Weights of a small transformer language model: untied embeddings.
MLP neurons of a small language model. Each row is named by its layer, matrix (gate and up: input weights) and neuron, and shows model dimensions 0-191. Each number is 128 + 24 x the weight over its row's rms, rounded and kept within 0 to 255. Numbers have three digits each. A neuron's up and down rows have the sign that makes its largest values positive.
After each neuron's rows, "fires after" lists the tokens most often just before its 100 highest values on Wikipedia text that the model never trained on.

L5.gate400:159136114121106117138125122154096093153152143120133130135118159115150055135125129150185106142106134134101141132128136075104131114078172156092104143118154155154108112150135114105125077134128079122125089133123120150126118142133137081059092168159104117151087099119141114099136147165106122118159126128065114147107131143141132106116139086125148150117089100104106171130112140164136094174167147146135147138122125129116098115160171112119148114128155132082128123102125103126129133122080090145177138127166127136162104150092125130140124131164118133126153148122131122131142155138129175114
L5.up400:120111093139130091141156146140100110086126168132130154120139164138158104148124120147172088140131123145139132103087128111067129150152161156092155097133122114133124123129132123143119098138150133093141112157124148123137084115134120128104086136115158148132150166135127128030132137144134114106119105126136148132135135137119148114055116094138087168115126151111115158118138115115097091141129091146152160132117120098115074134136130090140147135085116113112124112112104087139144156155135108145136115141124093132192129123096127157100131123104124166169192131147162137110156160156116135096
fires after: " V", "ne", "V", "E", "y", "ev"

L2.gate600:130146149085122130140167137135125131188148165143138126153118125194132150147103068072091112142130122132146107114151111111098153134077135171134107157153126129145125155130118121142076125110134070120113134120118105123109125117155127127136107134101085119120104145149141148129113146180157151086145183105125162137154115111123147129141123133142157092130103126137150093082147126157169093127130128132090138119109168154122120141152080126101140140149128074117123125141119106142102115138130132114157099107148097112124194095093079140134108141137132135120134104088145137168091166134127144111
L2.up600:124111132158143110135146110097132109109134157101094128116156133178119091133107113134139130159118126151117118127139125123149198118122133049152135135139175165121136140148105155104103117124163145107125113111104137093128099124147168164108132103110113111138111093134110129137079109126146125157178137120136166170084150121126089147128117159154139125150116127164144142160122148099100136129104102119098120147119163139149165088147120164119084110116149133149168143109103145123179156124076103095165143112094103114102129101158099100163145108100128112118157106135153116075151118172146142142
fires after: "\n", "s", "c"

L2.gate21:128146143131104092119170138148156136167118143167146149141133110138111105143113115111161138149134135141182113155123110124130194137113130140143074160147141164119117105132116111150079137148143090115123125155125129122106134135201157119158122133100140128073080136144141143145130115152133150116118150112160154145101080097140131133145138097152118096167120100106128091071135098153150115111104092105098115109120147114130117159134121148131151181134117106119120105121126119148114157156125152178163106127141101130172128145064112159136078136148143149136103084107132081126110109165158125129
L2.up21:106162171130091113113152173098154093121120153167081070133153089155089113153159119142131155153127100142163106169134149145123145112111148104130101147130148172164123105105133142157141143147126124116131125153156129149164156152158175158142105129130171132076083139122107134122120112133141141166130079156141131111137100149056094129113153110126104087092156117135141111123112091148149122087141142106129103147121126135139102151131098125113108160144136125152115118141135135142162179133103127173118117082167148118127084136124138124114144087134157095148145131127116137103140127143168105102
fires after: "\n", "-", "|", " third", " –"

L7.gate495:139107113153148128138144117146080123120105104110160122128135134122103126129139120159076144166123177138131099140159102106098124110075157115110157116129147155146120135108130113139144122174143156091159129098131131090107135185162109109112074116109127143111128107100123134098089167141101117112169125113123118126137103148154136133153109129081152138127099163128089087111141140124144127129156158131112159147153107136180131114125093125109134111114100141119183149159095149151130113132113137152157156088134116088130184133123122155157121124144132112104158106167093129176122127110174198095
L7.up495:146075130145128112137160125136131160109104132119124141173171131143144155163115112150134173154132149107114087148206119133146122134147144106081143100094128120084151099115111124142135105133181148129139130114166132104091167138109122122119084138105157130112145112118153126104130126134132092111153127091145126111146095130152168123129085123116150141146125152161099099117148163098095113153131140146156149154120061115127122129142081140139123120134152132136118124152082134118149105136115092124132141088153092095126194137117126108202128119143152125134170153108134123149111139127127183095
fires after: " the", " The", "The", " his", " her"

L5.gate250:120106158093111124110105113137083138133111117151128123138129118145169113111134171151160113176136129127159163116132086104110099108105127138090085124137160138095163111143107155134114123133141097120138145184099138096128118110146150096085118123146098109148094067112063153112110143169113118131130135180125107110099139170130100137088107117102136136109122093121131134120102138156143097180133107121143159089129144179138108146128098124121141127138103131111101132147128088109107116150080133128125112169086109149174126116077071142112126149146127162106144154120112100139156140122156159114
L5.up250:147106172091108131099131140132098136125102144131113096110129118116161136105139185149145100136111137146146131122159138103134126113078147174094100113139149136107149124132114154097127110114108076109138135149075127108146112125112151102074123128128127109156103096139092165074135144122134097138142130142142160132090142149103118156092123109106114097130091090105164120126127124140121082159144113125139139107107142177129098158121105124092134117123080136114100101115111071106099066156101091139096126163071155168160119135117094157106144148142155135131162165148113121140138146143152126137
fires after: " V", " Vi", "y", " O", "V", " I"

L7.gate42:123116136160121145131147150142105115110133128145140138131110109157139086136105092091143110113086149141104148130120097088163149095160115138148108152180114097145130149104135123115124140137100136146118089114095109137116129128106087130093117098106124132169089086128103152123148159127130110136149111129167114099099123085150116146159132138088148106120153134085094116110145144150117133165150113152074124156156133130113108125120076099067109150115147127112139175140168132132137125133139066112102118155082131168183153137067117182133120109117133136118138109135079151149125156154133153099
L7.up42:086111126103192142102112100132145100115113140081160143126126174115099113124114101137173103124103103136093147113135132134133156125123126089132100107147118106134141094110121123109117162136102118114146120113128121114147116092168118128117150142107106109117087127169148106120169139151125140128110116133152110141096109097107112124129113093143148145134081120091151116131110100144067096145094111125138124101148154157155196121145145113133150104125097096113151120097157143146121160160121126161153082132119113132160111128166118155128121106149197173079114106174128152142076099129111081113
fires after: " T", " O", "T", "k", " Th"

L6.gate670:145108137145122177128070107162153118145114164129210112141129110130099138125107156116112114125124129142134135101137152126130112140150107154139102129132113115145168154109136138097106136129100144094124120108163131089114124156146128118147091148082118102093114133145109144070137125169125148150133174126132102144123144152139118126139094105142151088108124179106104154084122138145143082154150144129069143140142154120182114123105163115109159142131116122067129175133151113130148079139092121146093154113122120112161129152118117158177088117124125169091134110152108127160103126084121123117
L6.up670:126108150138115129154108122139147096112100103102114102122146117142110142122118104149112136158113125128102095123130146139117154140162107124120158123140138130096145133141111151082108133163078173086075109120186131106127163143163124132139117146091155126096096140104105122097141105166125135164128153129111109103150124116137106111159123126147145098175119133148110115127150151167091134153123167177151129140150126115132143121116129149128154166159121106134149145085154074135143120163098078148107177142152174127162107156132155166144087118120129138133128084158116188171114084104102149091
fires after: " K", " B", " Bu", "B", "emb"

L10.gate605:128104128178131082133086064121141148164147114118123140125142108111133081136129115131082112142107176104115160173091106136140150123104147121126118128153134125146144123132127161136122073154159137135151089158133119072107093146145137101146125115099124123131106114123105081136117144141122134145146137155161149136076152108114143152140098116139173102155164147122083117107175144140127134160130164115104174125102161155132109078151152101138097167124129113118192114130125140090141103130124138123134109122118106118114130109133134126093095172121120154121114115137158178157139116167170152162
L10.up605:120109111175120059112053107107128155184169133151130100134114158102112133163167119121114152119132164142144162142103101165134144150146145136103119152128111148112166118116146136126115122099151114128115117177135110151136095124099141109152151110131124115111092177124086122123118144154127107147135119128116143092111137085116146131118143135128188133124135152161063095145127097130119130158157110113124138137142085133127086143170131138113090136145112138155129108149173118086150095121113114116123159123137112155148125131132143118081116098118146145140064129156167184161128117158128144116
fires after: " ", "e", "te", " pro"

L2.gate210:140121121163124135161147121160147105124092142164173183155129153140159099138101074148134118147134112141176125133151105130181173132136121162125109156135147135177156117149123132130108117109115128153105123109115141123105171110142104077144101147077136127113094136122128168129105112137175123103151127196148152151148107101118149139115115112137130127154114153108153081070170140129120125145137130133125117112134113173160100127166139074107132109137128123105112100113144136110108118154144138138146101104155148161148144110066078176103132119169150128134156103119105153150123129122126112105
L2.up210:144142123177131108184168130147159098105137157161151200155148147130122115139107085170159096132136146153137141142167084131177171146122108148137107156138152147172155129147130117145118108101122116113093115104110175089119157131152142080156115135105126158109106115125125155150067090171138114089145123151161147144108095106111133122110102139169115113136090130109147103121169155121141151151175107141148120140134123155152115104149139097138103103115147146103108119124144106085120125145111147123135156140106132108127168109125076129106156137146159126136150102111137119162128113108161112145
fires after: "\n", " ("

L2.gate669:115116138135111154172127123177112115175117132149184177163136129173133109131082095133138119130143143124095122139112107098165124136087146166150084112110158131168148079114127161129083139143163101086104108138132142109074155148153159107107133134100088101133092116129129107138107092155135157111127156142127153106127137114141151119129100120165177098143126129097088082118154124123118148114125122109065119162133141138136147107147124096141116158113118139112137138092099120107126127148111130171157128125125098121119177051087104131118094137117142125109124112124127129144120138166115138143
L2.up669:126137140144143123128152137160100101154111128085185162143123093133118089133107113129115134106159133154098096113148138143162103173109148133157086120078144113205143120125109151117092141102153123105117116146115165111132121130138131153099136147087125104119112120179134095125111077125144145109111130123132169113137139100134134088148092131147182100096135110119117091116139099095069148123127112109100109170106100129114125113119135100160123127073135124103140164105098120117120129146125149161143140103171106107112174068114088127095106138140149100104093152118132111123107142134112135158
fires after: "\n", "Career", " career", " ", " an", "ography"

L6.gate429:157100151114112128132129132147121131145160133120198113127156106137094114157106095113129102129102101116136119098126144125129168117106133194127099152178153159137126157106096115091069120122121121123113118146163121086108108150117103102123093123094126105110096099105123088132142138144138160185115173136119140140105158129130128149134114131112152104150091179118115174113142115127156134136180116166148124106107091124125131103128110119149143162147125138133166055127107086120120091141151092179107127095086088153156142120100144158116098127139110144148128135144151149130096131117107122122
L6.up429:140138119096139103168135109194152108138172138085167099121136139122094154130121088162112095154125154107166111087124137140104161163156147202128124138162148155124140129120129089052092112134115133076105146135126157131132114133133104153130083126094125109123101154136129105106146160135132133175130152120118144146135128156146073112137117133121135097143106136122128154135122140089100114145163121156150148106112127112149102118112157130108143115166095125130146086085100089114115107154127108140102115151088121136143110146153115139126133084170140162120094144158142156106118116085122099133
fires after: " B", "re", " Bu", "B", "il"

L3.gate673:133166123113138101132120138123128127148160162130101135136112160118127100148113144170166128128125149139128201140105122092142128086103136159108134163154134123155085081110150163140106150146106064112115111150130150101139117141138146092088107149137072136135115087072135119077116108147137121127126098128102111109096123168118109159109100110134108149147108134127108141096150144136154125201138112109154167150136147147150120118112139097152146144124144128101105096124118136160155173095123124128117143131112100124141171122121088149111121130157158179096149108145119119151113167121178155093
L3.up673:172144126144131102124130133119105095117159158169109101140119151136133128134112117156168142134156149146126188156123129148102111084126136162112132135138139093149121099120087157159102152127111120116109094143138150114139112146075161125142130150118152156116154159125129122098085082117122151079129120133100113124068118145109122105128145113139138148150101110146118146107179114102096134179109116098142186151091152154111096130141107111168126111116151092141085119120118098134182140134169137131084160121107164148150148120137110129099110103135157142148135065139135130100160143157120152177
fires after: " V", " G", "V", "mi", "en", "ti"

L11.gate27:074136138182123123118124119147120133176121144111115095133114079112122130136093104119165128161104157123144171127095109146135171116103157148105152161123132108143135097135156104111112146153148144134144137177129078094097109122149125150124138137067131118117105138140149137145126112114153097112131133179142152147149138142141094164122100131121117092147121128092111129117143130152118145156165153135103147151142113142122089109141124098136139127110158106132171097143156097107155136127108120191149121100132142136153168112145139178101082127133105139150125054161181177132099105160131117099
L11.up27:093091130158084126114126143167110127126127105112128097148120128114088137138130149140151170180119129154189158135139120168167136121106098133141166148146152127160101146165158120058109093149171116123124137138180108109111091097125078107125104131103130137144128121138143127125108134097150113126153143129129141150118092123125142166123106145156141093172161117104172147124112100128112089175115124171114138146124105159166100149149101116184091118129124112125130124147158090122155105175078104121129129133097127133107142120136128100077130109118108119165156089144145151116119126157144129138
fires after: " ", "e", " a", "-"

L7.gate37:080134073074142111115144140136133119139108130131130160148145146107116075198097133104120133155121158111135139134058113152167137132088121145124126159157119134122074164130109138140119109150190167126137100140118107126131137136181129136108114118105122087160142140102117131125138079141097125081114119157118127141152150158136106133165133129123097104116158152126117104091128151138077107126114103141112142149144142142119141099131137074149116160111122132109139133146097139139141130139081160157153125117114102086169128132148125116138148151120086142118156062135166126151085121163144123130
L7.up37:083137106120132117135142139141138139096130118140129132160123160088098081174130156109123128124091163064159126128091147123162108132099107126121141125122119112093111154126122142146133121140164186094125121156162152117131144108171097136108152129114116110151157119128134160114143113125096110155107098134093107139146167149109086154160116119128113117129174154117118112129148151163084126113131161126108149186121143116120149114135143104144102180137137152107143110172102108110172086136109166116133158092101125135141123158160106063158147128103101134118192086150142123131141111165121124153
fires after: " ", " of", "-", " C", " a", " in"

L3.gate515:097153151125112129142096121128107107130144145135135108131123128152189144128103093110191102142132143124159123130158154126171147115125138115151123165102133154136120111141130102127142108122130134135088095182188148111120119113164121115138137114108118162152126159147138141109111101140121148125170122135143120129117127113177112136181109099132145136180122103102118109099077161170115116141137125132079099101157170123147169147117096143092113141127116174138137118174107076151119107138151161139174154082157124087128127149111124130130119142183109086171147117106119103167151145148133152103
L3.up515:094154140154136131151116091147157134125151110188129114163166158097167138142090176148149090097118113100160116144109139142114133153067148119117099155110143133125150090135099122136137109114104075116114124138145147124152119133202102118129121119137098120124137121142154124102089134132106136116110128115125156155137147161182114104148137115163095156160116118127132143129132131160126099172123157122104133106126125118162133133140150140071107127124068124142170101147122125154115080129152156131147137098143121157154098156095084123171140109153131146105141134127188127119103081142169131108
fires after: "S", "s", " S", "-"

L7.gate528:127157131144098136147135121148106158142105150104143147159134107137108114150104129147131139137163128143139121121109117091126191119095118147179125153156169163147099139113096149135093106170119126098124141114131127082154133115118144128126102105134116120147092133112148145083159096133117159130143153131093075135100143172131128140134095125126127088140130132111091134112177126131149084157116156122096159141100145153144105106129084132118160125135120124154142120114105089132143132192132115166146072156064110130138156095122117163156148150161142171143153074127126112143062099126130138113
L7.up528:149145130131122141146149112107114139144121146108156107135107123130120125145115131131096117126162113134147112105130121095134208128110153139160117143144151165154092128134085160100090097148117107122110139093116158107166137113092152135147115108135138110126122127129157130076180084134121125168136137127074114121100124164130101128132094131124121090139141146110114117120164121155171068154121141138092148145080130148148107148131113115098158137135093087154096129116113122134128138176118099178148101177081130168139142106145124140164153138166138135135126090161126120126066086101138134079
fires after: "b", " we", " B", "w", "re", " H"

L10.gate209:125098123153100126161147109156111114111170086156166125116145135169135103158169143092139115101099173096128105134138115149161179121113097157127060145166192124179098128106144125135123085128108109125118082147122127147088110160179151137106135146155110069140129129124112116121153105130135146153169151106143142102084141128142131157145120111130147120121135119106112138104115156109143174104104144179155149090179133128116157129151124094166132135125141159114148150117141127168151122094138161118150114143109149146132117139128150120127119154161125101120149150132157139145161101166111147111
L10.up209:137090130157095129149156130135096109136097118165128150114124102132134098169115169113093141116146156084117115097129115103134148104143086146127115139089197109128118145152122121131121131139085132111145147196175113150151131146132197172142129120106133125098125117147142166136144082115103153165160144086139146085117136132096145147140145067150136135167092130125109150067142116074130129140121109127119163111149160129141160136136162142156130184113127127117132131112132131142123155151141157134117141152127123126132118118140128147110147159100109062156108120155147121151133130142133181137
fires after: " at", " to", " on", " the", " At", " from"

L5.gate114:113126134133080102158124082173138188148097124157214131142128114119135077171125153125140103168120148166153142149114116125140168092125096167125132152121141120132126136113116114092128160096144158123108158149131089149101098160132134108114126152130083115164100146082100145101102074144122136127173138142092131103113132087121127136148082151119118103115141168135148118146147135161145086171129090115116127120124116144126132085115127143110155139115120124139177111148124133146101113123066126137087114150118164106110126121121117097122137121108098150104132151126129160107113153161128102130
L5.up114:178126149165101128155169139136131194109105145122206139123126124131158082162135194179135082137144137128130121150114114117157136083132120131103100141098130110132107144105107126090146162087132123125171148168116094160122127178114142086127124165132110124151111124122120111136101077102099112147132123118137117118091149137123125130134117122139094098125153152136156105137140117127135101178123110104109133109080100117112139105137128110145157123132104098156150090133136159134118120121096113135105101117094130098115085145153139086136152089139107131128131156136173159085117112165124156099
fires after: " d", " D", " ", " do"

L3.gate392:129107116152081130129127114160084117188129072143132129106147113117128093143118118134167132153150176123145143152115141143114123154113139117125124123122125178107161113126120126111125119109148154122133093165111143135110120155122146110145133144150121142118108108137108169136129137155154173099142139109134118150132125189129132124143111184179169094184129124060129087112142199166124162177123167123139105169105179155120159116148156140154128150106083124113143130122149124127105117128113112135147146115086107169114150110139114110110125153146103110074122126143110122126141172154120154136
L3.up392:124113104166119139137132120126072162175104110127105108078153121147128121147164111154148172142123147125144132145075132138090075136123177101105134124134130174140201136150122138124142134121175150112159140205122099123113099138142132133124129142158122180124140129119114148138115112112127143072130123113138136138150153150145114107132127181150186108186155138108125099117126111153105167131127155135136112121129152095109149126139135177164099125126114116085147139125139150171092134130171106121110100115145078145118115151166150120143111148107158111149166115106133137137144123145120137112
fires after: "app", "cent", "if", "x", " sign"

L10.gate479:118115102104095123149109119147114113100159157151148130152116141149110101111099082094145099110111163121147192119092119147150085106150098166134133131174131137113111136071135113175094119144130131143101126127115119128137095166126141135141143116124110143151079153086093131136107129130152141112153128131100139136138144164141112106131074139119133161164092100124112097101174123147170130129147109146134154142132193160147112095141142095109117149129111151136113109134150095136105118057131143125137164143102105136133116150114074109136101137154093198124145099133108168138141130152136152138
L10.up479:112116111098128145116121126159105121165105107130124128150119127128144107111135118155086180095111142103099154099103143150090106120138125105114164111126155117131168135121143103091106111113166124107130115158092104115153168128121133118117129131102108137164133108133164124196139138151130161132184129090120138144171105143146117109079077127132122097102101129153174135181156107128127125172131115115103129145142150097149090129149184140132140143114135168115107197128154119111172132148112132095119132136152127136139112109145135113171101141111129145081132095152151128171140143120148201129
fires after: " ", " An", " an", " M", " did", "'"

L7.gate206:127132137134120158145152104153126115124139120139159118145102083122110100136148113133170125146157111176139124118070073117191126110103126135121148150141153097081132122118125123150144115152126134108126129088154143127113102144163129130111146106111126090112122154110115128133141100109142126152119172158171089112122148147116127156140097138122130154131089151086117142136137170141157155145146145109104171119128124120113096077127108149116171113095130113167159094174100117140148110098102125114166146075168125114128127135155097133132097144154090131068164094143128092116108130160193155106
L7.up206:107143137120106164157177146099114130127137121106115120126165113156137140161147122131182121138139128107150115148119108140144183143146159121141149132179144143111107134170120141154151096109128171112113119123183156140141099095159152099139112123102163174135131107134086110150144110126170133144117132129168106115143115152127131147131153135128128107157116126118114139130105183125127113148104130137121157102151141089067098118133084148186102130144109150159112147146106112133157105108101106108145085091107125158109149111169153153128102132098112152115145177114155149082109114086196137103
fires after: " the", " ", " The"

L2.gate327:108187166132115131110148141146139099148110140110144119121147126140105138157110096105104165158130117087121144110177111120114144082053141167105084130138164158185099134114163148099083114151104089115109140126118132107068130157137144156111130122151064135119111132120145126153130148157128127088151176151123093122117120087137087121157130130135131157158119143152138134127164128106110133163141116096141132110141156171126101081106172129093149112118105101151151163144112110131143156134141145172125137134137125150143122151121074142104121142113143146124090101129115124118134171158124117123
L2.up327:114169157157093150118140148122127149111132155113125159125129089154100124150111139115121157176118109114088133093142072129134132110086157079095127094120188170173125122103154151131098085119126100104165141130143139096112120142130155145120109141168070087147117150108144104130122154160125155116173127148124104116121128112163106090157119116117107153149120122144111138157133099115122125159100128109141131118116186174112114080120111145089143119136149107123176116141134153125143107146144128139129153160063145137132100152145099181136140127141147131114103132129116109084149136166128097100
fires after: "\n", "Career", "s", " "

L3.gate189:146104153146169159139164065153148138122116111153115146122111117126129128121127126121154120118139165139109148163132109168134158122095058154121171151162112118165079149127121108113106124165176132104144116132108130132118119144150132120141151123154154137119114135080115137127141126117102131104137148113130106132151103122145135141139091098121147109187155132101149120097136128127152111145109143133127135129137105163173140146137092145125126173162131103166121142089108142136162166126059102162154137075153118100176147129100133148136115155106099134105161156164080143122127151137185144073
L3.up189:154100159139171145148151102144152123102115129132107135138101093126103119136144174116155121118150152131126139175092137150095130129119062157124176110154119127188087157167131122113129127138164135113149111144104130144156123161138127112128147115145148150134131126102119120117118131127122134139102135135124150153145098107140107122152116119117160118203113133100145131101133125102151091129093154149151128123121105169172119129111081155115095172162110107135123160078118169134177127133063136148125145080132113109160112149125117164153119163118107122128150160177088141152118147127125138068
fires after: " ", " We", " W", " T", "e"

L3.gate122:160132135156115116124157128198148158130128161141167143114121143134140101137110148128109125138138176110155127161114094122131129093110087166095080119118122151150136113109127159149127104104111131094148129175135128125105115108155155100122142132127106142153100114143108142111130125175138149151134120130097091123122159153160147111090091127133123114161142125149078159097130133161161067172066109157110151072106120143154094133140085123125148136151108152086142116093071111129118121159138091148092131128097121079144110138083093122097129132167116139138145130131128118131141154149159119122
L3.up122:165111159155064163140154132159135152118137177123139097103109142120156130138105114143101087125136164149185110173121114139105177143074134140106137129126126167128145111112112112124136078141112123108151103172113162079145135135108179126134142154130136160136091122097107097160145125145137108171135110111084130145136169149154121097147098115113159113134137089134085150136115139161167112191118108124108128118112107120115080096146127134132088125122087131108143128114108131123136126143112099161120142121085104129133109144153133125088127105150135128163109141148129170138146141131162096082
fires after: " B", "B", " Y", " V", "k", " C"

L11.gate48:132141155143112106142129109164091103149145143149091132195178095171125135124142116084162162090107095120105160115101093104137110139149148117123100139111123105158156129075129123139148137109121147108122143158144096148132126182141144148138137198168106100104102175136111091114135111152132121115132149104131151114141111130119122112095121101159174128138089136122088099137126083156155125123157109125111137123147175124119105134138134092111127145129111145098092119137105118135102136119123113137143113126140109107180133164119117133167085136141095169143143083097130157120122169120167142078
L11.up48:164112145108102113117116161149129105095136142121134094129157150184132074154158155109137093132142088160114100150120152091139111146125086122133126105130160119145123155151159111134132143130119136152113124170123123149116118148118132136109122161154096117126094095095127113141132102103161140126165112083098192107119136177172126114134114106138136078107109123117112088141102111076136177139090100127117149106099141085134152125125144134106104107128156149111117158122152105143107116112071099140116092139155140120116108132122063104107111108121171114149163115108138097109168140169159158112
fires after: " is", ",", " an", "\n", " An"

L5.gate592:104146144152135099135172096140128137165092156190129135109094101141142108153144112119150129145092133148118124175113083125136132114108144125111117172162160149164140139132137117114115071112114140120124136173097134096137128122148178121121120139165142144130111111155126141133143171137127148112132134146138104135111132170117113094111063161157163125164102095127128149113121135157109121145148162116134163141162144174098115164144108145155149186115127142116170119143113103104126126138118128132126094132116149148136139134089110127108061204142115162113151142138112131124149115130183161171
L5.up592:149153089111158070170115146082104115169130087156115117125121109138129170153130148103133152125131141113103124160138150126108103151117152132131128121103111171128150114127134132120138115121101160157105099141116147118113122134101127138137054144164140159141175149145103172140146136116132161126129125120115145138149112099182158111132160144181163193158122110166136084148128099115085148085113153133089127142138140149096130169151155155128121119083146146140152129155154129126119131123167134093159121148185138123109114125115121120161106158143140084110116127127107130109158128174179131135
fires after: "ci", "em", "ul", "x", "if", "e"

L5.gate398:125201101087166103161104129170137129146142129134139128127153165160112118136116158149150133139127148128145144159123098122158157108141119173107107124124194133119116118094079120075108119141114144123092152150173134110134083157136121106136135158118116106088131115099123166096142131141124119124108125130157123076105118145164113148088126128134150159139105152120132150121161170099108127154107092122110170156121143133132173113137097105134154146126124133134098144168131128158114172121156141166106108132132133103171145132133075094123081121155128123104140088149128139177113130170179124135
L5.up398:116165109093154109146093108171161113135132101131108115163118184143105128131136148152134077153105113131154136125119086085156162118131139167093139146126156160157089123106130118107149094130111148117098148107157141118171105130155132130169127150129138103082134118117168126077146134122132098128115115122172119108089090121123122150091125104119106100124137142135122171117129139110126129159116072129117163176138144131160186129145120108104152129098111117162097138166159158152102168115117161153105123126139133084170132140119079121111118141141139151065128118151119133166118120168144135135
fires after: " G", "z", "en", "all", " Val", "n"

L5.gate95:120096158160119152114125092151171164142131160129094134132160098133128141184133164162152126112080142079140141146119157119131155133088139131118130143122097094138123138117106142096110117145147183080124095144114123113131140118158129109171152195113143084146148142154116141122106158144158172119149148175163132118126123129134145096132110132120116106117102156075124115098120167113135101153113136135106105151147151131101149134153112119153129167201118129136159150101098146113117119127086112162127159106105089109158119106117147164176113185138104139155119119145126113107116125155121137122
L5.up95:153101118151129108138125088106158162129097138108098147099128104148146136164177181152135111123090097098097145166092136106149188148130145123136146098138106079152126158157108149106097112126158164131159101136104111154160113126111157137149150186102151081114185144148130148115136158145142141106145117169149131105155105137113093117090112157093129103141120112112150095118106101153132121137092140098151139133171114141116145143128146125137114185173150124118115125116101156155119107114070111144128131112153106130127124113111131122146110171113107123159141146170113133138098142173128144096
fires after: " re", "che", " ", "e", " Re", " f"

L3.gate77:121103145114073144144125114176145170167123153137138127151115101160130134166090127078127106173103131105166123121101092136156095124119135151119142150128151143097114149145135138092108133124120151109138131117114150126106115139173094078098104134121128081146138134134130138124127110149140108089168142122128122112105106120165101165129108131154105067111110128088120151104108162102155122081095141158130102145131136184118123124143145116139159151110078106109190138117112131099117119107113128194157095117139096120136138105114138127131125178107147134132085093182126144159096145150127118103
L3.up77:112107140102112150142129122175155178114100132099124139158085075130107114168120120075106123146097126142147118150126091139172131145093115151129173155111132139106097174136135136127121152123130148109122152116095138130106081138148087095117124128121155087158155162150137139121134134132142113115165130126122123113137094087156089171113086115121088075103088159113127124112113142106166136119111127128130133144114155158130139148102127154158163155109106093122173169129125145099120147100114120153186119126139095129135155112127159096095099162122158111123089093179103104125125126165102129126
fires after: " Re", " ", " A", "-", " C"

L5.gate731:140112149110083149117102114150096093144115083131135162149078137129109133126145099090155134112128169157082150105098100128132132092156134120166103137124101111149159128136120128143094166090135124128118116104076088065128130158144107093133123093140136134153066129118104137103141116123130111142125148161170071102118126132131119185143110124151109109125132091100127117127132113143148095194130121119139122110128132136110114127124172144087116128124127156096121155121145122102142165081081146158137117118092115125192148140102113137137119142102115111134113093119133136129111169154143132071
L5.up731:132118117085147124142153127149154155118135090147105109134177179120121101120137150122124074118079122151110145132119143105133173095133137113067084108164112104144132109114134139135157150133101133151121160116132095067132123169147157127116118126124177117143110131108152094100135101143124112106074137172124089121105120127145104117112142146141147123103136156101093157143108145124126155152097135128123143128103144111138176127126146148126140092137163095128130103094130091114098126099157108120139125128108078093125085115119139116074080133134131169089116166149130157119133164154191118139
fires after: " T", "T", " Th", "J", "it"

L7.gate281:120086110170053128126120141147144103146179139134135138141088138170129092148150100095158122114112172133114151121151122145131158110101134183147115167109152106156128146130142159111130121102137109154119099165133104127111098105172158148099121130147110080115097151134112115112139118149134143117161144177144134141098133082113185115148095114139162106107081134102109154098131127130131169176123104135129090109156131127114168132134139116150175156104124144122123148121148108142130167092121130105142110122151147115174150146121144158166127154134133132129144096121123154127156190169142102133
L7.up281:144115135113122122131121115167136173099105125164145087131115151107123151094145157078090170158137103072099117080134108115139113116165108101142149132124131099173115092168107096094129128114140151089120108130126123138147130128109129077125155125103155132133138119115109113131132099124083139167133125111112135147087132156136128087136125128126123124117126187107089145124108159133193120149127187162104154175119069122110079137114134126114107142130138127139141177174098132130154149154158167097120130127086119086105127150144119137129137127082119125147123160115119115115109140108169156138
fires after: " at", " to", " At", "E", " "

L5.gate200:130137124121131083158133142177130182121131100174177140097168127098161112159160132130108097107119142150162101143093105094125135143136096182131135123113102124112127127096134109098060106162104146137103165118129098126091130161122081123131108135122128102121141164119141165126124154124170135104160155157103132114126149128121135134128136153127065145101107134139107116085140108148128142111115101113122125108119133129109128123124151147104169114096112140170146095105121080161146120100120099162123101140156115115131108118090132073083082126161098138151158122133128134100120191146118125145
L5.up200:115162125146167159126149122121174139155187137126123141142146133118153102134111155125140113136114110091099125143121130135109113104144152118129146156102114114154111151100144139098136115125145118111169160148130128116105132104175124117136138182118123155123129135123131111117109127070075116105145118104159125091110130118132156136152091134130135140131132119137130114137095136111068099168122146136064097105128130115067173114119121124166134134156156087172177098119163187078131175130125150115145125118162101149114134149134111118116144107174095098135152149108169156139082131116179147126
fires after: " D", " d", " Pa", "u", "S"